{"num_attention_heads": 3, "positions": "rope", "rope_theta": 100000.0, "qk_norm": false, "bias": "none", "init_std_up": 0.042, "learning_rate": 0.00947, "lr_mult_up": 0.637, "final_lr_fraction": 0.1, "doc_mask": true, "max_steps": 6264, "dataset": "wikipedia_en"}
MLP neurons of a small language model. Each row is named by its layer, matrix (gate and up: input weights; down: output weights) and neuron, and shows model dimensions 48-143. Each number is 128 + 24 x the weight over its row's rms, rounded and kept within 0 to 255. Numbers have three digits each. A neuron's up and down rows have the sign that makes its largest values positive.
After each neuron's rows, "fires on" lists the tokens most often at its 100 highest values on Wikipedia text that the model never trained on.

L5.gate460:076124126094162127094155131131134117172101094138129186113098157126166129079082129117149136110129159119119153137133124095095109140127142097157113207111144157134147112125108105111101113137129145103123112137152148122152086096115126155134122105132138130109078113123153148141143154163101127103
L5.up460:148126124123215137120154104152109114134117175121117144131182093162151117157107092148132126107140151107107118111079078132142110140109111136133138108222152130116164132145092084112071105110125089109115150089149088141147114171121126141165144141143173113080128148106129139091134129138111112135
L5.down460:167147109093094076128106115074155144140154095098113060152114124108136110136141097122139128131115091145121174106100156123152123146111126154132130092112112101121083159135120110127133147089062127105127125160148154125158133066106132151098124109107083105132102096139125114143132134133099135150
fires on: "),", " life", "ot", " as", ")", "at"

L5.gate615:086151154123130138158141129128135075098157121039109101116166123125096089148079123066147127127151148113089127156146149118127110144115181112083136167075137102136147123131125074115152125091152133111127154104127147135128101061128126116134142134168141141070168147120127128128122154117132155157
L5.up615:086126161183128144126109115152137138047131142137130131127128129100096095144113153075152133142141140149102108154133081131129111129100152117111127172150115132105146108138170127120150122094121139178110163103122101089126100121093157110117155103133108142145169131125148157148159110098109178125
L5.down615:156120149099125149182128116147167143158112113114143100133137123159172146096157101142104150129130132120140144133183127115103142145119086123130156122187121165112079107148143161111114101149109105126108119153121121104166073152133154091102122109141054146119120146144135159109085125110150132121
fires on: " June", " re", " band", " May", " February", " April"

L5.gate263:118144144126139135100144147124117117176105120112057215124129120081108125149127171137117109123132134115085121134111117105136156136119136162095138120090074096109125128066102110094108125111141140182163153089164121123198081120073133138123162132136128160142123130135134107145173091116128107086
L5.up263:126093136117091098142078154126153158118137180100131150142153103180145108156114154092133115130102092096076133199112132161139121135117151137127156110107118102157122121136171109120097119108107110143134134127156114116116140115102067101137175162116139109135135107091135142119131125154115132069
L5.down263:115131136167116072095138103155097117125111073114098137134116127126136123105174063159131141166152133133177119123107160081132134120119136105106147091125159147122093154105112127116138165124127148120133151110093150121186126116121137151126114130137147145154093167156131141114086126134123104177
fires on: " and", ",", " started", " left", " then"

L5.gate1174:098160157100174133151124095145135091109146135126127133120099119134128093131147114129095111121155137135110146122108132107107069098145140070126132163115118101156097110148135136108144099124118082131163136146152156150137112148152145126124136136137159180162164109128114119133131109147101133090
L5.up1174:098163133097147150110114099156142156088121111104156116117124091118170129152102113086116146138124105163109107139165129110122106163143126088158115183126095129132179083175136131127127130137119086103128110146121126136150162126115147125147169128103155166126117127125139098138143162115144088175
L5.down1174:153129158147122127130117169119171102097160157125150120089116153127143153111130153141153087145089129117130151098114139133145138161138133147129123096111124140136154096121150138136168101128132122081100129141132112149112127160128139187149101133163133153126138105139121092152104098107077133118
fires on: "th", " well", " All", " north", "rd"

L5.gate504:111087117105142144168093149131150088144110137145119176103150131125157085150153160154124104145104089134147108159113156144176153163148127140124106106126167153097148138152116083133136114120125164100153156154133152090147116131140122185104100101150086150136156083122156117098129138124116130100
L5.up504:123181140124139119097081127101110120155133155075093161118120131127160143155126096089146138116152142147138134153161157156161133134112167140104133110125121096066109178106156164166133094135130155111138161136157109140090078133123146136085120110148105107104121140142140070150168111101129102094
L5.down504:133089155086116115116099106131133172136138085108112137163170108117111110150088125137110106117118126120077149144164124104126125129100153114140135104125098175144155120137151104126085126100130102139068138126131111104142125102138121100138128040133062107117127122133136160156104096138139155123
fires on: " New", " Em", " Bur", "z"

L5.gate563:130130110156154139125110129146138140181093088130095170144127154093141156169134105132113149161151171132151133147156135177092131140096192126115090138123141163144135111131101129155067163113078102117177113146132150096119111135109133149125136097147092123108110131115152155143139134093154144138
L5.up563:128113117159139121090149137126155101130126160109119148152144126132104113118120144090124125146107148132132156136107120138077077140123136147138122127130151115098157097140122123137164117120114130098117147122145122182175149168161112147140156085117140110097121186128105186094083156114110078113
L5.down563:142111129171106078135107139085145149066100162122118151119091124119152122122154129135122106107142138147136082124110141112102134147109083108128151121137095145101124143154139105127142112111132105082120139111157138125114114122119153150135118128117139161137098140123094099131158132146123082120
fires on: " con", " trans", "ura", "rans", "o", " inter"

L5.gate261:083179123138171169127136147118095160082117140150122162147111134132090142125123111179098099131175128075157143103123136124115127110149119118109132139130142115171115134131129109179066156109114130146131167134103133130112166114120134134137120133168100086150115121159122118126115119113156136113
L5.up261:100099159101152107066069137142110138155104148125124133104121091091132122156129088129133077127126115140133127137141127101107155136160117111141172133106132104150123117150140122128143126084143184114122157131124136136164129162118157100141150122100114076085117126102140124136164115099140148111
L5.down261:120149131136120129101147111137101110136159129145127136109081122138110117188118117166149150140123153113159148148159087162153136145179090114135129118162166118121161107152117127130139153114142159087114161094126171155120110135127106130135140128072097107130106135107178084121121073125125124114
fires on: " \"", " A", " (\"", " '"

L5.gate1498:120116128086091124135157124135099142139112134118160120130131106122074139133096115146127142160122151133087096129153152109151100136113150136127137092113157132103146128143162157121129121168125121173124150086102174149182135135092137115095129130139128114106126114102158111111123130109127142112
L5.up1498:141128148140124166159083137125118141119151093134133114126118146118114119102144134110158093174114150108128160121146126131142119147115125130134126132168097088151147117134115106166092144123110077156122148111083133095128150123143203162164135115105094122109121119104131109118151135115122110085
L5.down1498:150108080129119155179202103150104153143148117133127167125098080130109117156139140135128128105105123136183131127159149133084076070156126087102151169126080123112102141092132128080131096121141159127156113158156093142122110119150124115135150104146119182119115132168141137116107104117148111131
fires on: " from", "=", " between", " From", " using"

L5.gate757:145155124141094134120091171136147141143180141119149162108149143130160141160113148151170105133125136140129158122085097087120173137088136125121089140149118130115080106145154127124136124143106065125154129166131107143087073125089094131124146112076115132108182111147134084159095132122144143131
L5.up757:175105128139087100112163153120141161125122116122144131120117144160134148151163147128065098150093169142130158132143101122148145140119174082109121100161178134121127086158142206117118142145111141162105105180144081145101147106141121154134149112173119108133127096133131122092113068109143107119
L5.down757:150131119113137131108107085075106125145110115158109118114147128143132155126073177111144133105127179143079142132129160121137140138111129110149127075099140125160130137117101123110140173132106120113136108154118124110133140138108152115122142137134118133124088103129118116122168116076107121107
fires on: " but", " as", " able", " decided"

L5.gate1533:117147088117082113119102114096108121102123124126120092106140156096116124096111084145123116152132125138106124100140092133160123102121121150135127164104174143107094111149131120142111137171137120111125114158121147169155122103121123108139135118102093119128148099157140116133091139121113110113
L5.up1533:105128127149122156114108142166128169138134153130122099110174158147119091151140156114105153131112114135103165121135091075107143087125132148132117122135086103135119127148145115120127116142192109083151165145114129122151141087135151162097126143135102101140094141129119111115107128136049129169
L5.down1533:106126089125146153172169096158120154124098116133085117107121122129159099144130092158096128109155127103103133092090116190146133119110116118158142130137154139140167133127146112129132121132173102133112086119141109138130100142143132064147119123177134147124135152077117120113132103127074133156
fires on: ".", " Abd", "f", "2018", "="

L5.gate671:153111148137126141117124100154124110101141148159108067138099143123102152130153122130118124121116145159082136161120141119127111094122104134099140135155157087099120164124105101146153114155117137131144119110100100106104096143109151127117124118150116098125128110091090125141136129130138159150
L5.up671:159121094182135126150134077117104135131135145171136152097116146102130145110140206109112151103133156114121130135158128179128101133174095125154117161151124111104118175113135085132093109126119132113100153121155143082136145110132100114142138134101137059083114105153151099104121106110133160158
L5.down671:177104099107147091106120154119133123132125131112081145137098115113108087103151141122128112142130136149109156134127156161156125138123122106112119111144150114111141152096108115056157145109167123115139127116129113144111103138135127147146141102112096121105114100158118109186120142126117146188
fires on: " ISBN", "ol", " Pl", " Vol", " Bl"

L5.gate614:154122128108107151150153144124124136112125165182104136132162170088090135143137171137157151169125119121123106129129094157127146131171131100137149148168179135147124101125135145084125105128157133116133110138095151125133106112143126121158076088102058095155132119100131124138167085093195127149
L5.up614:138121110149133140147092151116157096127146124135141114125108179141090116155124088110148154149123083141147149114111113113146182114121125119125129149138123134130130074101110153138123154143126106135141131127163094172062147083125074119102129124123153131145105111114124114077151124133139159144
L5.down614:161077107088113111154180122141110144116139156135152071134158155094113121150159155146110128149150177108134141139101111111143107140130106138169151121113103106100132106112100155144071148175106193139123121106112098167134083115115081171098105102148122167128115106151141168119130103105155128109
fires on: "B", "C", "S", " Z"